config = dict(
    num_hidden_layers=15,
    num_attention_heads=4,
    vocab_size=4411,
    hidden_act='quick_gelu',
    norm_eps=1e-05,
    positions='learned',
    qk_norm=False,
    parallel_block=False,
    learning_rate=0.00241,
    train_tokens=563500000,
    dataset='wikipedia_en',
)
MLP neurons of a small language model. Each row is named by its layer, matrix (up: input weights; down: output weights) and neuron, and shows model dimensions 0-127. Each number is 128 + 32 x the weight over its row's rms, rounded and kept within 0 to 255. Numbers have three digits each.
Before each neuron's rows, "fires on" lists the tokens most often at its 100 highest values on Wikipedia text that the model never trained on.

fires on: "at", "am", "ted ", "ar", "king ", "edic"
L2.up433:164082132177128191140151128106152204119122151106074099106079171136133094113102062139127135067155093149062153111138140126061093130137136140175157156162131117141122195075146141131097120088108049141201105058174112160114091073127178107158104222120103118169154090145150121139149128079159162121126117141117125158177103109131145103077130123131090135187122118110112134124127153122100092092181
L2.down433:073189113152167087131137169045115128145139181129177116081073153116113182090172131144125121152152124119066113133116120182084131156216138139078117157085133069125126069100103092146170127117094130113133118178175164071143156081155146119144141082124175140113132132117167096176120128102106162204142103127173105118126113169164119078112128118154112195072119122112186175083102119106166087105069

fires on: "B", "L", "J", "b", "M", "m"
L11.up544:121128146138100154114123106107084134146167137145091149098091089102126110134058143115130065135137106125168111167156154160123114139148141124053178108148159155101176101183129123094152123129107136131180116149114140152147144130056130105119134067128085102038162135149124158175127158157104142125098097132085094059087156090083163102152055082126102090087140162139095116125159130135112137129156
L11.down544:123079110084157095106067135118123127135114146131119151165107132151155131139160161121132161165093144142169153136132089163073128147129173134133137143152129115107168121144101129106145100093106193146125093206167130108136169148089144162159103094107094154145089173162142133118108105156108114112119123089129128108117190143000115123084130103099076114117138172151142172186127102143094133113109

fires on: ", ", "s", "and ", ") ", "."
L11.up744:205118105142151083090076124143155166124128095117127111148074142130094096129150130081077141074112204125100153128180158140121133183140137161103106094126101167118177099131120124141116120152135162110109085128146139142112179089102124093111097094110155096116124167113141164112150158166177062097163135128109089131120148123165166142116161122195085091085134121168178144088096143129116091132161
L11.down744:085139172136167131164094191069153115190110104158153136136123145158164123157112179154067081144131071128164104123155105000113145073155131164116134134154096111081112128168153086122149137121165104101156145118159150103108148129236116159138147157136127170171160134129126127109091143142175087123122132088116135083103076111154065165138101149128113097126147121099098153102108126094161147144167

fires on: "and ", "& ", ", ", "-"
L11.up90:107114086121124124160165111134106118161158093174147122095104112113085124136077118143080103124068150131136143061130117154121118188166100100134112127168095118118112125134100172130123135110100130134167178135080157150090176125093166076100147128077144101110143074129143129140154164060129099103117116107103088105075076152161119120101178087110152124102116067207188190056168141093148164120122
L11.down90:148082070126088096120118101169114146150159111082136120094124138159171158099140138144112099142145141120154103135131170122050155092068085098074112125153136123095088150175127102187211129150108126139108144091117148112083081117115112164136117150195110147145074140067099137214183147175115129118140195117174182171124095185130128134145121164122161127137152137092138126151101153136179060085149

fires on: "p", "m", "am", "or"
L9.up23:147126114110154120143099094146048110133152084132081180126149125072149084089123145112120088120117105085106131149141169149025149074133148108092170144187143122090152151113167116064109100121104122154127115084121165167114181088154082085194150138095123053124103147120124194103134071124126097140152146192119106098057124111132120109097128172090150147158120082082152141143161121091062104104106
L9.down23:187175144122132146070113106060160195169131084181136150157104115131149091159168133140098155134127154175144121192201095123127164152142111128128085078114118155180090152050067118108150121119054137094130070074131085094122097134110147130083119122128184154148120099128186085119098083160091167135137075183133159162154140150197172151076167097202136084095128165136054099140123076175132111162156

fires on: "b", "l", "d", "n", "th", "e "
L9.up770:164132130138163169094089088136119088154095126140090152097074204141094140126076147122094061169120163158108169213091145149013144174184132114106093110151092164160128081126118093125085127143155073109236123115121124138060098099168181126126114198076159110166130070110163127112109133118109133101112189113101128090171105145127143089126106094094132074127131173127206123140129161142091156074111
L9.down770:137148132107138133160153151149119100109171093151223124135131099116139099195150145110105247118193103108096098102133196109173070168118110129064155177084121124106075169141094093166084102133091155169142089112126134129117142121169099155139171132170113128137130081123103102070153150134191149146113106068122101083154097149077107114084171122107151090125163144080090176137123104140160139133100

fires on: "e", "r", "l", "fe", "b"
L9.up147:122147107114160176108143098183107063135142093139140098119116097145125161164162130078066085125165141138141162203133086134120093155125057098109124098102145158152111100084162164108106112118139089109130148162131125152111101058143192112101136106124116088101149111155143139120092109144114077111133124071126120113117131150134119079141104160101155097115114104133116179163131152108171144120198
L9.down147:145196101143121092089144120134131133096170174146141122158121143120145105066146115122124183086082122118081074029152192061213099103119127125149144197106148048116104126117118117153101145121122122131138060112142143088131151128119129144205182095117136095216082146145110070095174131118117177161146148153027183091128121118112112116101147128128132124119172109130141103065145133113094102154128

fires on: ", ", "===", "=", "\"", "writ", "produc"
L6.up781:145163135138126120119111119137051157139143145141149088099112151090196097109015104166165114140132166126110132078085184145172118190125112141158105078106134168150143123126063142140149122131089151108185126140133085189095117153138162174144120149144128099165116153139162118129149203126151111102130128063102082127066071127135142119079142120120137116179102164147145220124104123116110155117189
L6.down781:109145178106163104132096091164142131135126094127128106137153179103090129134164130091139093173144091142096105171244173119143137166125142173145135125116134048132187165125147137094136075148130075159110131103145200061121139104182061089168157105116183129147087060150148099126179122168119137119116144178122155100125140165097122155134111108126134133071099120156075104131151167174127113164083

fires on: "| ", " ", "K ", "Year ", "= "
L8.up577:114135074161103187193122139118093132116084117086162116127146098129147152144194056118108142095097121123098105119064116157110150121124091120114160096236144113110122052173072132132158091089146137072161115098108165184115075117139138122154103150145082138100132116111079131123115114069158160117101096162155141126112132111152079104127130119136153109187046118093193187101145138139093107165134
L8.down577:153085143163129127142066130130150222173140142153107076104155086097088125070091161156131149091167146130218151128136104118119102146158166116121140180116121118104087147081178168125128120178165127140111170109167167140141109102069146150063194097108110133092128088129092119080137127157117128161092183083164119122156146181136116136124110148103110125059094144108126094119144141127159112094165

fires on: "\" ", "us ", "Ch", "is ", "e "
L12.up843:177154118166146086085137096072086101114176093090178161145091124076102126095115101173145111098173164160143150104105114129158128145169139122132075155105117138117115100177098148126146141149168133125193155174114137088163134144120137179126113105067119150075146140140142086087143091133172042145155122093165175081122075061174189101121107125119123105107123157140100157099168195072117127123141
L12.down843:096110191138063152152171181120141150125124152201124119118095139152117159138166082119111050122065108091131107138137072154163146154124107161115171078120172130154090129082191148101120183118156115134076093124092155128137140132168121110101139125155126105170098125165110144140133143037110164075109140180073123174181224141161130109112098107102110137089121150145095131152121062128101104102145

fires on: "ag", "med", "Med"
L2.up48:128146092133173125159098145066170111110149081151146114142101147126149102085157130181119123077112116096145136151140103149040122143080140087133158127102059121171133129162117174126120084062133121104123111162088093144160066108086106110137109155112168107137090131112155146184151118147175166058175157145141158132163151117126133133181092076135091142166125050131125096088119180095150094094128
L2.down48:155159126105167130149168171128142113116140089152112101151135086103132144197128179117142147134095134115143120147150089183108103174130091162128179158121084105079159174103083096143126129071167081122102089130109161058124167149141111066183139175120143134115112154090134132131170124142135084107054147205114106191129180111104128088189113101124157126077157147111107153071137145139201109119134

fires on: "ile", "ale", "than ", "riv", "tic", "il"
L2.up831:156137113120114138129127148123146187189086122145124109167208105099120044099091120129112064120104110138095133159078134147056130145133111147090147128087090089155126100110105172125116115118124141106103092140134114108145195175158147148164160183144113186169105103112118101169149114075140149108106120056103111104176127146128122085185097100068132076109142187086212103177123099093145142079124
L2.down831:168133140132098104085183198160133197137101162152099080143112114102128130143157130153097141120112093074180094103058072157120149092142125067108132175048171055089172121099121178081148176187149133077107127172090095135099116144136123145169127148128103156110074111096173138086171128090130138161150149105091171138104120068134131074136142144090119128119100108154156119199125131109141112159113

fires on: "b", "B", ", "
L12.up729:089072183117143092194086051127076106173144087091077142101120139145134075075076172130140132119105112099147114150083097140162124144139088057149101107107074104135154122136084163146156087172112135168172137163158114143144146142114153134111098150103092129169187190169146115167120193121158190134108131123106136116114104133136140121171087070129094097139099187126138113130169136134114097094182
L12.down729:145091108110175146144117038159148104122097150104132092094176158139131104130107122124091161186101106139136151191154181085061086122133100145128147152088181146077124102091109108101135147097124148148115094125151154088139097095123100153218153095202106162163090166116073087088082095086118169103118126163112100160130094095058128184106116117105151183164029148185163124139188144129103115134113

fires on: "f", "d", "th", "ch"
L11.up159:198116097127133141160106068107110148076088115117127103071118142136112110116133116176115102134043116153126198205099129157188154176186130077063126091127134153121152133124140105080134056120111152087161162111102117178095116094137099059143098126073131155131144111161100124133097133071116137091072146084073112129093152195114155137147085148155100103182091135083107162130117153127139145095101
L11.down159:134158162112133167108080124132092102127142148136091095083060193142134109118150125098105183155154153097123099117153182179087137168119165139145086122083076111118116127160161107100125147149082081190106067145154123104189146180138127097096169112067100138123123074156175125120077070169086103153109102102133104173127108135104118095128168189124191144135178140115158152142136100123117090107102

fires on: "=", "| ", ": ", " ", "\" ", "1 "
L4.up572:158159085170155133134141177103079097077114136186113113168127061113177096120100108179115141126125151108117127042038199146087165159118103153161155149116145125154139082155084142100129097127105129125117181183151117179142114127147119079125089151131094116100116143121086123120140113169146174106104177098115073122095109160141128087121133148163130135164102125110178169094143159081116125112187
L4.down572:200108104065090111073125118117210136162143145155108126147125141149091121178067109179098127107068154116143168218176073153119126122142062175091143112116061113097180126102146092095154064107144103160091192159161114126127146063138087073160174129088154135137150125167142124149157109107126153099102131157100165083106093146153126176103112130148120105084142129123125131107151071093122125084213

fires on: "ag"
L2.up70:177108102129183079126136080144197195150067146201134166116094112162076078107155136146117090088121127108160150141088121165061134147116125112170203151073113132169112151131084149152125109128122115074119076108096136160126144110092110125126107206084128110121148122094141139163202152148136173082161091110156111171134158085135132091119126106121095152093084113084144102121165143153142109122118
L2.down70:156121128114154143113149087119148188144108138168171141127086125123130136178147144182221157120139140112172108150084083196121117134110127114131158143073131124097161197119103076117090070060128137105101110151101108114168121118118095133142117123118164114127074078084174111135110109167143153088123104209201152122151198057103134128159121098136157143140136118089100112074131124150113086134081

fires on: "with ", "as ", "and ", "by ", "or ", "& "
L10.up143:150111059125081151106121146186103145112118112102140156101123095124149100146057141082107083153099188110061158105088134132111106153129148099133102145081091086157119112168121137105156135151078146129139166158121099123082155087121129095103120134163184135130165136177129170189115200042154188153170158075127126155107104173166091094166092171135131109138107080083122136062193141104138137131078
L10.down143:139053069140106194152136110202137109116140122091144109087104107109198187168141150181148128131121144127098131132126083034151171111142143099112098145173154117091169112155116139149160132125094138109123115131080134103119093144133167139153120187115137139137157078151109099121136163103164111137108123105096134051107148133135157172141105182165178142120114109140119111119146113148172099168076

fires on: ", ", "and ", "/", "."
L6.up881:097116103132104141201092146135060138170163158122171142129113144104091116116096122133084118147158170114054072131122125134117131167120087151088115136124142183187079147119129160169120111122117090115150103186093133158114148130126097060163138140098133131137116112113106157159174145093142080078177205127111144138065121113138134094063149186145131090092095125154163157128130140125120167152134
L6.down881:112125077082207124107143155214119161157105079183163140134098140126246143131102114106144114193131141116127122096135105141137154171134144105126179106115139057067147066113216158161137119142138112095142103145133126135075136104145177190156104102151118138176113120116135058107143107129130122120154137080149128058102081147116117138138101156127199123167098161151111128168161146157200160119085

fires on: "as ", "and ", "a ", ", ", "government ", "coun"
L9.up649:151069115142136101134075078121125167180087134166131147161134163158102123088157053054155136112119094111150046136162143121117143147184096072071144157086087143152155147200088078095144085168134113167133093142157226142166150140105165187126096138152172105124186148153089158152150152178116085097131129124123098077106175141192118126157129152140041111087107102148141125110142106115088183154148
L9.down649:129110158096094102130111150143126146117140121133123108130114139117089145117149117147147155133122146136137105082154058000171074129134094128139090108140125139104118129117120108162136135123149162146175131135161143133105095153192087120139139147165192139104140122124173110130155124191106136122117131131120087148117122169170186126134117122132107084146146128148124113081113165127174148152131

fires on: "m", "pri", "min", "n", "or"
L8.up386:163110130114166139148124091147162104100123097162103122179160152081082110115124140117112058097128068095172145127160151137152055119147103106103200158162136081087085132108119113099119060143142162140162116181065161185166130109073069092209123152110078109136192096137129117056135124168144120118102164130130134097096082152130120114124120153131143125149147144109062150148177149107106103065132
L8.down386:092125148119140088089156104043119158104116119152129142122143144080141130072127139194110124151162123115137101166069118030117148148110140176035124145204115070148121152144066105123067152159160073100104090061116058122149131130151133129166104128150176164129163174124142137180155104170095113097085097130106174112114149165084133171085044109184141078139107147153154139114118127166156109153148

fires on: "and ", "but ", ", ", ") "
L9.up398:113145132154143066119070166119182125083156100152093120149168149133087153151168076113166109080079117106076139114126101111111119219150099087092153103140099167144132132157146066147179073147147081145117133116178105151182140080134100161155107093137173130170155038065119180128173154128167097165088149167143124163116194184150116155111106137151113084091089140178125180086118106090109094099138
L9.down398:171179161121166123096145106114143106124152106117128162086110125122069103119121150152106150136072118130144152151113122000128152160132138134132160104164149117138143184129146115114120118138096149119127141142129111141095150136121149151111180146140108167106124162122117084106107101134140114114144117131131138126078127151123159108142152110126113143114123128176118132138101102126130158111146